Part of a small language model's weights: 16 layers, vocabulary 2048.
MLP neurons of a small language model. Each row is named by its layer, matrix (gate and up: input weights) and neuron, and shows model dimensions 0-63. Each number is 128 + 24 x the weight over its row's rms, rounded and kept within 0 to 255. A neuron's up and down rows have the sign that makes its largest values positive.
After each neuron's rows, "fires on" lists the tokens most often at its 100 highest values on Wikipedia text that the model never trained on.

L3.gate131 [133 137  98 101  99 127  95 145 109 175 146 184 134 140 122 151 115 105 120 150 154 142 141 152 151 100 143 107 115 126 125 132 116  73 159 136 134 141  64  78 115 153  80 134 122  96 134 127 169 140 135 130 116 115 118 115 131 115 127 161 154 135 112 151]
L3.up131 [139 125 146 147 158 131 136 111 112 157 143 137 112 151 151 124 119 155 143 138 122 161 149 105 103 155  99 115 147 111 131 104 131 142  97 112 148 123 103 167  73 102  91 119 129  73 113  90 105 143 108 130 123  46 108 134 162 115  98 121 128 133 120 159]
fires on: "s", "ed"

L3.gate647 [132 166 134 123  94 151 137 141  75 139 160 135 128 194  98 147 130 138 110  95 145 176 136 134  90 163 119 160 129  76 132 145  51  97 107 132  85 101  79 119  84 104 128 120 112  68 149 129 106 157 148 119 121  99 123 117 108 145 150 195 114 134 181 132]
L3.up647 [146 104 146 130 101 142 151 127 134 118 145 192 137 135 133 112 111 132 114 117 161 113 146 104 155 161  94  97 136 126 127 122 139 111 141 163 119 186 138 140 111 102 108 136 140 130 146 155 136 118 161  89 155 104 139 149 106 119 109 177 135 108 150 136]
fires on: " |"

L2.gate994 [138 150 130 161  72 137 145 126 133 167 151 138 124 143  93 126 151 124  87 139 191 165 174 145  81 143 143 140 113 133 132 120  70 184 160 110 139  67 141 148 146 128 117 133 130  96 118 121 133 147 101  76 149 112 144 106 130 141  85 113 123 115 127 134]
L2.up994 [173 135 136  99 172 104 119 148 140 151 136 149 163 128 112  82 173 128 116 110 104 128 119 118 167  93 148  98 130 142 144 116 136 127 170 152 115 129 159 126 124  88 169 122  92  85 118 151 139 133 156 129 137  91  95 130  98 131  97 140 124 156  92 147]
fires on: "-", "t", "id"

L3.gate698 [124 151 156 130 108  98 130 126 135 163 112 136 118 101  78 174 132 104  98 122 169 147 183 127 102 141  93  98 157 105 196 101 119 112 140 141 155 130 129  97 129 101 138 128  85 143 120 110 129 169 126 124 149 153 143 174 122 139 123 125 131 124 148 140]
L3.up698 [113 171 147 111 166 152 150 119 118  82 169 138 165 125  92 143 134  99 117 152 130 107 151 139 136  69 149 127 135 141 173 115  90  67 135 138 153 129  93 115 144 141 132  85 139 118 140 162 135 174 137 149 166 144  98 128 126 157 137 136 111 122 129 143]
fires on: "-", " T", " name", " Re", "t"

L3.gate1020 [143 104 129  95 135  84 122 133 123 108 124 166 159 116 162  87 125 107  99 119 137 147 128 112 133 104 139 103 118 107 167 114 123 164 138 118  96 122 146 125 119 140 113 104 138 141 117 118 126 167 167 104 171 116 153  92 162 118  75 126 119 163 149 115]
L3.up1020 [ 87 108 103 177 134 148 145 157 143 104 117 127 125 154 108  76 127 156 129 145 113 117  94 140 120 105 125 135 112 124 144  97 137 111 137 120  84 179 131 146  95 152 192 159 172 140 151 140 149 119 137 112 160 136 103 145 120 106 123  82 130 114  93 130]
fires on: "th", " Th"

L6.gate752 [144 115 141 161 160 162 126 165 154 156 130 126 151 110 129 138 127 150 173 104 148 111 113 130 157 124 148 121 135 102 137 122 182 148 166 214 122 155 119 164 161 132  89 138 113 126 121 133 115 156 115 135  91 118 127 126 116 122 121 139  66 140 163 127]
L6.up752 [138  94 143 141 134 134 103 141 128 135 105 197 105 105 106 129 119 104 125 135 121  97  79 152 173 147 128  71 118  99 140 130 137 119 165 158 130 109 163 154 116  67 115 116 114 169 146 132 160 139 113 152 115 126 110 151 156 108 165 129 147 126 112 115]
fires on: " At", " As", "A", "E", " An", " Do"

L6.gate278 [123 162 140 112 143 163 100 165 145 125  97 118 132 155 130 111  75 112  92 119 134 105 121 144 163 127 116 131  90 179 129 122  64 121 146 140 121 127 116  83  79 126 133 124 164 112 120 104 118 136 106  74 119  89 166 135 147 109  87 122 158 157 177 114]
L6.up278 [105 190 154 137 113  88 147 138 146 138 124 141 153 112 146  88 113  87 142 123 145 118 112 116 119 118 118 129 135 173 137 154  94 120 141 155 126 102 150  74 150 175 147 106 115 151 121  91  77 114 149  87 108 142 161 130 156 181 127 103 119 105 117 133]
fires on: "s", " di", " ", " inter", "ism", "ia"

L9.gate999 [149 158 111 113 113 171 126 182 122 115 188 110 141 147  83 152 106 110  78 143 100  95  90 105 117 121 122 107 120 174 132 148  92 103 153 103 114 119 107 123 108 100  94 100 114  84 143 113 154  85 146 112 139  87 133 139 102 119 134 128 100 156 161 122]
L9.up999 [126 151 122 147 119 158 120 135 196 144  72 116 149 178 132 106 119 114 111  92 116 149  73 120 171 165 123 111  98 139  85 160 107 106 106 159 141 123 120  76 121 144 107 156 109 147 168 143 128 112 146  90 114 131  97 139 144 145  98  97 129  97 117 120]
fires on: " ", "s", "es", " App"

L4.gate544 [160  97 145 135 134 145 131 128 125 122 107 143 119 121  97 105 129 146  95 109 143  77  98 173 168 167 149 162 141 132 134 146 133  84 123 124 138 143  90 172 127 119 133  69  94 106 139 118  71 140 137 133 122  91 165 135 141 128  81 149 122 120 149 144]
L4.up544 [124 139  91 129  96 122 130 167 139 157 133 122  96 144 125 135 129 131 140 158 133 146 106  81  93 118 155 170 115 126 107 123 148  92 145 148 118 128 141  96 122 151 149 111  49 157 142 106 144 140  97 190  41  60 134 109 118 143 129 133 158 109 120 100]
fires on: "hu", "d", "s"

L9.gate568 [118 105 128 180 132 140 144 150 103  88 108 186 118 118 157 106 130 124 182 135 147 143 142 149 136  97 151 142 155 135 120 141 187 141 152 130  69 144 112 132 144 146 136 113  95 124 185 127 119 128 126 120 102 126 151 102 171 144 125 136 151 174 135 127]
L9.up568 [ 96 159 135 141 133 121 163 117 160 166 109  94 118 120  91 137 136 126 154 131 118 127 155 123  94 106 140 137 120 119 110 117 116 172 123  95 102 120 107  94 125 114 114 114  87 115 138  76 104 153 112 134 105 153 153 135 100  95 121 119 109 122 112  87]
fires on: " mo", "mo", " lo", "s"

L3.gate998 [117 141 162 147  93 107 115 155 157  87 167 115 127 124 110 159  88  84  88 146 127 176 107 155 123 128 107 163  94  71 156 157 152 131 140 106 149 123 120 132 101  88 119 149 168 122 120 108 129 122 100 145 145  96 135 108 121 133 132 121 116  94 157 148]
L3.up998 [142 139 131 108  82 134 113 144 132 129 128 193 140 101 101 145 114 127  97 109 124 130 145 160 145 147 166 120 147 129 139 140 135 140 155 163 155 128 195 139 125  99 188 142  91 112 157 154 162 159  91 111 158 118 153 120  82  47 154 135 135 123 108 145]
fires on: " |", ",", "ri", "("

L13.gate486 [132 128 134 166 107 106 114 160 112 146 154 127 131 125 121  74 147 134  88  98 124 122 119 114 157 140 147 181 131 179 130 110 127 140 166 119  69  81 128 144 155 125  83 138 131 165 139 143 121 134 145 104 113 110 138 161 126  76 147 118 178 106 141 106]
L13.up486 [108 100  89 134 123 158 147 147 137 124 101 150 118  83 173  68 164  99 211  86 124 192  89  92  85 115 110 155 116 158 106 127 136 147 127 139 150  88 147 101 151 129 115 174  82 129 131 177 106 120 163 115 136 213 112 133 128  74 148 156 143 122 157 114]
fires on: "h", "c"

L4.gate343 [123 153  96 113 128  79 152 121 159 115 111 118 100 102 111  95 125 108 123 132 121 140  85 137 175 165 129 138 126 130 118 114 123 133 122 167 110  55 133 154 135 128  92 140 111 118 147 142 101 106 118 131 101 123 126 115 118 137 104 139 175 154 135  86]
L4.up343 [121 165 110 147 130 137 139 161 126 157 115 126 131  96 141  70 131 138 159 136 106 115 126 102 127 169 153 127 183 165 100 156 133 148 140 142 153  90 149 141 156 139  87 157 132 126 127 122 121 111 128 134 148 143 116 118 130 105 125 142 195 119 152 139]
fires on: "ed", " pro", "ly", " sub", "c"

L3.gate559 [ 80 165 144 134 123 114 160  84 118 123 111 141 145 133 126 138  83 149 131 154  88 149 144 118 157 137 107 129 115 108 119 143 101 101 122 139  99  92  91 105 123 161 165 156 151  88 151 155 140 109 160 115 120  89 127  88  99 163 139 129 140 142 110 125]
L3.up559 [147 137 177  90 120 131 156 103 127 141 146 142 111 154 185 110 144 130 111  94 107 124 173 155 117 151 109  92 122 133 131 137 136 106 106 166 124 150 165 150 140 120 139 123 121 136 146 149  96 147 113 161 154 122 128 150  75  99 159 148 125 109  90 119]
fires on: " |"

L9.gate975 [ 89 170 160 159 102 129 150 122 151 137 130 133 126 102 119 161 155 149 174 111 144 100 129 154 160 126 147 151 158  99  85 174 131 110 113 122  97 151 113 125 105 134 121 148 159 120 117 130  76 134 145 115 122 145  90 104  84 140  81 140 127 117 139 161]
L9.up975 [223 111 141  93 137 120 112 145  90 155 132 114 172 104 131 106 139 150 144 161 142 127 119 160 179  99 146 121 165 132 130 146 119 121 157 131 183 160 120 144  95 101 103 103  98 114 125 148 112 149 166 126 117  64 112 112 132 121 112 129 149 136  90 136]
fires on: ":", "x", ".", "′", "×", "/"

L4.gate489 [144 101  96 121  97 111 114 148 106 144 124 171 125 173 149 141 155 119 155 127 101 108 123 143 160  82 166  75 131 123 167 130 106 131 115 143 146 117 106 107 116 118 126 128 136 118 134 130 157 139 116  83 106 114 135 121 131 110 160 123 143 127  85 138]
L4.up489 [ 81 151 151 116 122  83 121 121 135 110 136 124 127 145 150 180 120 112 138 114 116 124 102 100  91 129 133 112 151 112  92 116 124 109 135 147 141 129 106 126  83 106 131 130 136 123 160 123 181  79 114 158 185  99 129 145 136 150 123 137 134 116 127 115]
fires on: "s", "as", "ic", "in", "ol", "ff"

L2.gate382 [ 89 142 153 130 177  97 124 180 132 106 107 189  79 182 149 142 155 128 133 106 126 144 157 120 124 111 115 137 106 122 115 115 189 118  78 100 152 141 173  86 141 122 107 108 106 108  95 149 121 135 104 155 149 114 188  92 135  54 149 106 148 156 117 122]
L2.up382 [105 123 103 124 145 123 143  91 159 119  98 133 139 118 153 136 151 112 146 110 145 127  87 126 148 101 172 140 106  78 119 118  90 132 174  98 128 102 127  91 141 171 134 150 147 146 133 147  94 133 109 104 111 104 141 141 112 113 143 142 160 129 121 132]
fires on: "s"

L2.gate593 [125 114 136 159 122  90 115 138 120  91 135 177  88 116 161  68 148 127 140 157 129 132  99 152 104 153 166 119 107 195 131  79 144 105 107 152 122  95  69 147 132 104 123  79 112 136 138 176  98 126  95 147 140 112 125 102 136  75 126 145 100 172  94 132]
L2.up593 [121 164 133 168 120 151 105 111 140 145  74 127 166 135 126 106 149  82 127 159  94 151  70 104  98  88 124 166 106 107 161 121  88 123 123 102  83 104  80 131  94 100 139 150 109 105 137 168 158 151  88 143 108  84 131 136 132 105 131 124 143 121  68 118]
fires on: "s"

L3.gate210 [136 145 137 146 156 134 119 165 144 134 160 155 116 138 130 146 119  96 126 150 121 108 121  98 131  99 120 140 145 119  83 155 130 115 119 140 107 148 105  87 141 127 130 169 160 109 113 121 158 124 152 129 114 131 160  77 119 140 143 142 162 142 127  96]
L3.up210 [161 165 133 134 113  99 107 122  97 125 161 199 146 106 135 170 118 128 145 135  98 144 145 128 123 138 127 129 107 114 147 126  97 115 141 135 165 155  87 138 141 124 139 107 148 156 144 151 130 153 136 139 152 122 153  88 114  78 157 136 150 155 117 131]
fires on: "mp", "==", "op", "i", " |", "y"

L10.gate575 [157 105 197 134 146 166 115 145 120 110 103 147 100 158 103 134 104 147 119 123 110 127 112 132 105 128 135 159 140 131 140 147 171  90 114  95  98 120 147 155 122 135 135 116 181 113 159 128 106 138 100 122 140 126  97 169 113 111 137  96 144 169 142 153]
L10.up575 [100 101 149 152 120 139 140 179 142 145 132 171 153  96 128 128 145 136 131 136 142 146 147 107 102 141 110 109 126 145 115 164 113  77 140 151 156 119 132 147  97 128  90 147 153 151 131 122 109 159 105 116 131  99 174 141 143 168 133 171 133  95 134 145]
fires on: "s", "es", "}", "a"

L9.gate822 [119 181 128 121 132 147 123 104 143  88 161 110 173 136 136 130  88 120 159 132 142 136  78  99 128 103 129 138 118 126 128 168 107 103 134 160 117 126 134 111 127  99 125  99 123 131  93 114 164 133 164 100 131 108 116 144 151 123  88 155 118 131 107 142]
L9.up822 [143 133 160 117 124  75 122 119 102 113 113 107 100 138 109 144 127  94 162 132 126 108 139 167 153  88 173 110 123 139 153 116 146  94 128 126 130 139 130 138 129 140 113  89 179  74 111 138 131 124 148  85 100 128  93 125 135 136 154  82  88 116 172 137]
fires on: " The", " Best", ":", "ic", "ive", "al"

L8.gate699 [115 162 118 168 122 120 154 158 176 142 136  99 146 100 114 128 110 125 122 130 131 100  77 142 129 106 145 147 131  96 140 179 131 129 142 159 101 146 125 150 145 134 115 130 155 130 150  63 137 112 112 125  99  92 125 172 157 166 136 118 145 160 126 154]
L8.up699 [133 150 154 121 166 131  94 131 143 123 129 139 113 128 139 111 111 122 114 120 124 130 108 144 131 147 115 148  86 124 162 120 164 125 149 157 151  64 119 145 113  89  99 105 140 179 109 148 134 155 128 112 156 115 137 137 134  89 142 157 117 119 140 127]
fires on: "to", "lo", "S", "o", "E", "A"

L4.gate240 [127 124 102 137 163 104 134 164 105 117 125 156 147 166 136 123 104 102 154 150 104 140 165 163 147  91 102 135 104 108 152 116 118 130  76 139 128 102 114 142 127  89 162 162 133  94 164 189 117  91  86 163 118 115 114  88 119 112 106 132 130 141 113  98]
L4.up240 [152  99  89  86 171 141  97 113 109 141  81  90 171 112 159 121 119 166 156  83  86 109 119 108 130 120 122 130 126 127 151 127 123 137 122 132 154  96 152 154  99 130 173  90 126 149 167  88 103 103 129 129  89 150 140 102 162 160 117  89 103  57 168 111]
fires on: "y", "s", "|", "vi", "ri", "n"

L4.gate124 [168 138 177 113 150 126 122 149 133 146 109 138 109 141 161 147 127 163  98 120 130 100 109 129 128 145 110 137 164 122 153 146 115 174 103 151 110 130 102  99 124 138 111 118 131 105 117 156 133 112 116  96 123 170 149 149 112  86 139 144 107 138 137 132]
L4.up124 [149 151 157 128 134 131 164 138 150 146 179 132 137 114 112 114 119 125 142 152 128 156 104 133 140 100  95 104 133 149 120 189 143 135  99  98 112 149 161 148  89 133 162 134 137 148 117 129 138  98 166 160 114 133 145 111 116 199 116 110 145 113 143 101]
fires on: " ", "li", "con", " 6", "in", " 4"

L9.gate567 [129 173 140 144 108 137 152 136  91 120 106 130  95 176 114 111 130 157  91 141 125 119 118  88 143 111 125 143 150 126  84 145 161  68  87 104 109 136 170 125 101 133 106 133 144 140 163 119 108 147 105 136 149 115  53 159 162 165  81  68 157 125 156 155]
L9.up567 [171 128  86 176 121 135  58 128 158 130 140 131 147 132 121 165 121 156 142 125 124 147 130  89 132 103 129 155 142 190  89 106  79 147 119 122 144 125 100 136 125 107 103 121 138 112 191 142 101 109 161 159 121 126 159 137 139 162 122 148 144 153 124 114]
fires on: "s", "es", "ies", "les"

L3.gate110 [151 119 118 186 180 126 134 175 153 137 136  98 139 171 110 116 125 122 100  62 117 153 139 133  60 165  90 138 138  69 166 127 171 173 132 133 113 133 126 139 135 148 136 149 165  55 112 157  91 145  87 174 112 138 151 138 159 125 114 153 129 119 169 131]
L3.up110 [152 138 126 155 177 140 132 135 102 177  97  96 155 145 171 122 114 134 131  93 145 106 141  98 151 108 151 180 163 118 130 140  75 105 137 125 149 130 134 158 125 142 144  64 148 129 148 113 122 158 119 127 148 170 180 125 123 129 115  99 184 108 101 126]
fires on: "y", " number", " U", "n", " station"

L4.gate146 [155 122 135 129 150 122 124 153 119 107 121 108 154 148 112 125  93 146  98 123 105  97  81  77 164 129 139 140 158  77 148 145 130 162  95 111 129 159 130 151 110 106 121 115 141 114 166 135 129 119 122 115  92 143 113 149 109 154 140 122 137 155 147  98]
L4.up146 [142 101 147  86 122 168 158 127 143 120 150 150 111 134 152 134 130 113  98 129 136 126 116 140 114 121 143 123 173 107 116 127 110 126 120 101 117 159  98 142 112 143  97 128  97 171 152 147  95 122 133 148  77 128 166 127 169  87 125 115 125  42 134 105]
fires on: "press", " p", "t", " of", "ten", "T"

L2.gate310 [151 140 102 130 104 109  90 152 136 118 118 148 151 124 133 102 114  93 132 138 128 134 115 114 148  91 118 115 108  99  95 143 147 117 132 118 139 105  86  93 120 111 121 143 136 131 162 156 117 126 127 154 134 100 143 100 140 139 114 128 123 151 110 124]
L2.up310 [150 131 120 122 127 100 129 138 108  92 144 177 132 109 133 100 108 148 138 164 126 138 130 136 150  81 113 141 129 140  83 148 104 117 119 117 132 130 120 129 118 124 128 177 172 131 109 152 133 150 106 150 174 125 109  86 175 118 129 109 100 134 102 123]
fires on: "s"

L2.gate64 [174 152 128 152  71 120 128 145 133 120  83 162 129 123 108 104 122 135 133 116 118 121 139 120 113 153 118 156 117 104 144 111 135 141 122 135 126 130 155 128 132 163  90 157 139 102 160  94 123 130 168 140 109 125 171 108 119 141 122 144 123 146 137 137]
L2.up64 [133 145  81 195  96  99 162 148 140 118 112 185 115  91 116 116 119 160 131 146 107 128 152 113  77 132 128 114  97 100 137 119 105 121 116 135 142 162 171 115 122 187 146 146 166 153 161 114 114 139 153 105 138 119 112 138 134 142 150 123 131 131  94  87]
fires on: "th", " Th", " |"

L3.gate936 [133 147 139 103 107  72 156 147 114 106 118 117 150 126 104 112 140  97 150 128  90 174 152 165 117 128  69 123 100 149 117 130 128 107 121 138 126 138 142  88  87 154  99 171 155 145 149 139  99 134  95 143  89 115 151 122 158 157 137 135 192  88 110 133]
L3.up936 [126 120 139 133 198 105 104 117 112 149  64 132 115 144  69 110 174 117 102 123 109 126 115 135 164 145 132 123 123 128 116 108  89 136 109 125  89 118 115 158 170 118 135 140 112 157 105 115 164 119 131 110  87 119 149 100  92 141 132 129 110 116 172 114]
fires on: " 19", " his", " comp", " the", " a"

L9.gate387 [109 144  94 146 120 101 123 116  99 173  95 110 152 120 121 133 123  98 161 103  89 109 108 128 126  98 117 126 121 164 117 159 166 115 111 139 106 147 162  87 104 121  94 142 135  89 122 148 126 144 141 143 112 118 110 120  93 156 105 165 149 174 115 131]
L9.up387 [135  96 143 104 103 132 131 111 121 112 109 155 143 120 154 141 100 108 126 137 126 143 101 189 158  64 115 142 127 151  94 115 160 132 158 144 122 135 155 115  90 117 122  95 122 116 111 106  92 141 112  97 138 115 144 123 121 115  80 117 133 172 102 106]
fires on: " dis", "′", " −", ".", "×"

L3.gate752 [128 171 124 151 144 130 137 111 134 111 114  99 113 113 173 148 117 140 119 124 125 134 109 129 130 164 119 135 117  95 153 148 127 169 123 143 120  94 114 122 120  82  93  87 151 149 124 103 141 118 147 149 100 122 171 123  86 131 103 134 123 137 126  97]
L3.up752 [136 144 140 119 140 157 145 132 146 102 146 127 145 126 134 118 123 140 122 122 148 164 127 113 105 151 133 161  70 119 100 125 175  93 143 186 138 135 109 141 134 125 131 151 123 131 153 131 155 165 124 142  71  73 122 144 144 172 143 110  83 109 114 109]
fires on: "s", "er", "D", "\n"

L2.gate473 [146 123 143 149 126  82 152 128 114  98 130  74  96 143 171 111 116  93 161  65 114 153 169 104 143 152 104 148 114 134 151 152 126 149  83  83 163  81 104 126 169 102 115 119 170 164 149 103 132 127 146 139 109 125 136 126 136 136 152 111 157 113 121 110]
L2.up473 [ 94 115 144 124 133 123 116 166 154 121 116 114 159 113 154 116 127 129 109 104 104 109 109 110 134 158 143 135 133 125 132 173 110 139 134 129 101 176  96 109 131 158 149 151 152 141 136 141 151 117 153 145 112 121  96 117 187 170 176 115 104 109 105 127]
fires on: "s"

L10.gate279 [175 145 193 164 204 125 116 153 112 129 143 147 129 182  86 143 111 142 113 132 117 122 141 133 136 133 120 115 108 127 112 155 124  92 149 124  80 123  98 114 126 122  32  97 110 111 136  94 115 114 161  93  71 130 146 134 146 130 130 138 164 111 137 133]
L10.up279 [171 149 109 132 119 137 107 121 115 159  81 118 141 148 137 165 115 150 136 105  98 182 157 126 106 155 121 142 122 130 127  88  98 141 128  94 154 121 121 144 124 174 164 122 144 125 147 117  83 145 122 124 131 128 107 104 153 149  77 137 116 149 119 152]
fires on: "und", "ed", "\n", "000", "+"

L9.gate540 [105 119 141 134 120 146 173 112 101 122 157 139 102 144 117  89  99 126 133 146 135 152 130 160 118 105 175 119 129 143 119 124 128 151 139 133 112 112 119 137 128 126  77 115 126 119 118 100 107 149 119 137 148 134 162  97 148  89  90 109  94 142 130 101]
L9.up540 [141 118 121 163 119 130 145 170 144 105 149  93 129 125 138 142 165 119 116 145 138 136 141  73 128  97 135 172 166 140 160 113 173 131 121 123 130 108 146 106 159 107 143 150 143 131  92 136 154 117 113 119 121 111 108 120 128 153 125 144 113 173 120 148]
fires on: " h", "-", " H"

L13.gate4 [145 128 126 128  95 143 147 116 101 158 130  97 120 136 114  89  94 128 122 135 142  90  93 163  94 107 174 162  99  97 125 137 146 146 205 173 135 156 113  97 105 116 159  96 100 120  97 118 100 150 111 112 104  81 133 149 106 147 139 139 134 151 143 138]
L13.up4 [143 100 145 148 138 129 124 131 103 132 155  88 126 132 107  94 100 137 129 119  85 112 151 137 125 142 142 176 104 129 115 117 160 126 171 133 139 167 138 101 151 160 164 106 181 134 156 101  98 133 116  86 126 129 136 132  90  87 111 143 105 147 144 107]
fires on: "ur", "p", "y", "ri", "ated", "e"

L9.gate740 [122 144 141 128 118 131 116 111  94 118  74 143 149 146 141 129 150 135 120 163 147 132 103 119 116 128 116 152 172 110  94 130 140 153 155 128  98 123 102 124 126 120 114 108 101 124 125 125 138 148  98 115 133 153 112 140 147 146 152 128  89 145 111 100]
L9.up740 [ 92 126  98 118 101 168 138 145 122 122 123 143 117 124 119 109 111  84 112 136 167 132 137  84  92  73 136 101 151 136 100 105 139 145 136 129 124 142 136 161 122 136 120 126 122 167 154 151  99 173 115 131 146  78 128 127 158 134 153 114  91 101 133 101]
fires on: "t", " pro", "ru", "qui", " of", "r"

L3.gate598 [128 116 137  80 132 108 183 146  89 126 129  78  70 146 113  92 102 139 134  83 124 125 118 164 107 178 105 155  98 146 105 129 163  94 127  97 115 118  65  90 109 146 154 147  84 110 118 135 120  99  86 158 110 138 159 145 116 172  89 164  93  93 155 125]
L3.up598 [119 114 131  83 153 115 136 144  91 128  75 147  73 136 116 122 115 134 145 100 147 114 154 128 138 143  78 123 115 143 138 128 150 109 120 124  92 123 134 148 141 145 133 157  94 138 120 157 128  92 134 123 130  91 148 125 132 146 112 103 136 105 115 136]
fires on: " his", "n", "ity", "act", " the", "ers"

L4.gate130 [117 111 152 119  96 100 120 135 157 162 106 160 121 151 122  99  85 117 157 135 109 146  89 138 138  93  87 112 105  93 139 121 134 128 106 124  65 112 149 135 107 157 137 125 181 165 164 106 148 119 159 144 158 129 181 121  88  93 134 142 142  99 134 114]
L4.up130 [125 109 129 120 133 176 143 139  97 144 100 136 131 148  93 142 178 142 116 146 163 114  91 151 103 126 140 117 134  78 133 147 137 123 133  86  89 125  93 151  83 145 139 116 114 141 100 160 169 123 162 124 145 114  77 112 135 128 116 136 151 147 131 159]
fires on: "ta", " st", " R", "re", "ru", "to"

L3.gate103 [131 142  94 130 138 141 127 137 139 101  93 163 122 117 114 154 126 119 142 136 116 115 156 100 112 125 125 143 148 109 168 153 131 143 126 149  91  75  76  98 116 119  84 136 155 180 132  92 139 136 140 175 121 125 155 112 151 109 120 148 133 151 141 129]
L3.up103 [140 145 182 127 145 117 153 149 110 120 126 162 107 121 141 138 148 106  93 171 119 163 124  83 125  84 147 131 135 151 112 135 114 118 149 147 134  96 133 149 128 125 152 174 124 155 112  88 177 128 100 136 164  89  78 146 158 106 145 144 151 145 121 119]
fires on: "s", "m", " L"

L3.gate113 [137 134 136 101 133  94 126 130 121 120 135 172 117 144 110 140 156  99 107 137 128 147 143 103 168 146 108  98 132 113 117 131  91  96 140 105  81 104 137 118 125  91 109 140 126 163  93  85 130 157 133 151 148  97 130 134 174 106 116 168 117 120 144 161]
L3.up113 [174 139 111 143 164 118 144 162 137  70 129 113 139 135  83 115 138 123 155 144 115 135 150 122 157 134 129 130 149 146 131 143  85 139 125 125 105 143 132 179 153 138 132 138 129 133 160  83 131  94 150 139 138 105 102 116 150 121 129 154 132 138 153 120]
fires on: " L", "r"

L8.gate289 [121 135 126 145 122 125 137 157 165  95  96 139  89 140 122 125 133 147 159 136 144 103 135 155 109 111 111 123 108  73 128 155 135 128 163  93 111 116 123 125 125 145 108 115 164  97 187 150 119 115 160 124 122 103 143 147 101 152 122 139 122 153 148 126]
L8.up289 [107 110 124 151 157 123 136  98 137 118 124 120 134 117 101 157  83 140 122 125 118  74 136 134 119 126 166 133 134 142 167 172  93 136 147 105 113 134 145 134 145  92 140 143 137 102 164 110 143 113 101 170  91 136  84 143 166 146 112 117 128  84 109  90]
fires on: " A", "al", "if", "vi"

L9.gate408 [141 128 130 116 130 113 120 137 126 167  97 129 120 125 108 106 156 104  81 106 117 153  90 141 114 123 104 130 139 112 102 125 104  88 134  96 121 109 107 101 166 130 141  76 154 120 179 125 139 138 120 111 114 105 166 129 118 136 140 138 128 110 106 118]
L9.up408 [120  86 123 140 150 151 143 167 156 156 122 163 146 126 152 193 125 159 140 135  84 153 117 117 103 123 110  91 145 139 119 113 110 131 157 138 114 115 128 127 112 119 126 108 145 137 143 185 113 115 144 141 108 130 125 102  64 100 103 135 154 110  97  98]
fires on: " B"

L3.gate556 [149 120 125 148 132 101 169 106 135 128 119 109 112 117 135 142 110 112  84 141 164 143 128 147 133 114  97 170 105 112 123 168 135  94 100 150 112 131  80 102  88 155  92 169 131  90 138 164 154 122 187 105 134 148 147  90  87 172 118  85 145 119 157 140]
L3.up556 [181 129 132  97 112 137 162 120 134 168 135 190 159 114 127 127 117 154 125 130 128  93 154 131 129 123 111 144 102 147 131 171 167 126 134 154 137 188 161 102 131 145 159 117 110 113 107 144 140 155 142 142 147 114 133  97  75  90  96 155 136 115 169 102]
fires on: " |"

L8.gate803 [110 139 148 152 148 129 132 155  90 141 103 138  92 144 166 118 155 151 131 128 132 152  89 154  99 109 122 127  97  55  96 116 138 102 116 140 141 128  76 149 122 106 108 140  70 139 157 121 154  81 138 124 111 140 143 115 122 135 127 147  88 167 168 124]
L8.up803 [120  95 129 118 155 132 123  91 133  83 140 167 172 153 146 105  93 150 126 116 110 158 141 156 163  75 162 139  91 102 141  96 133  86 118 122 126 109 113  87  85 153 110 136 174 112 121 109 121 121 121 172 140 128 118 121 144 141 167 138 128 179 178 124]
fires on: "lect", "T", "t", "n", "Release"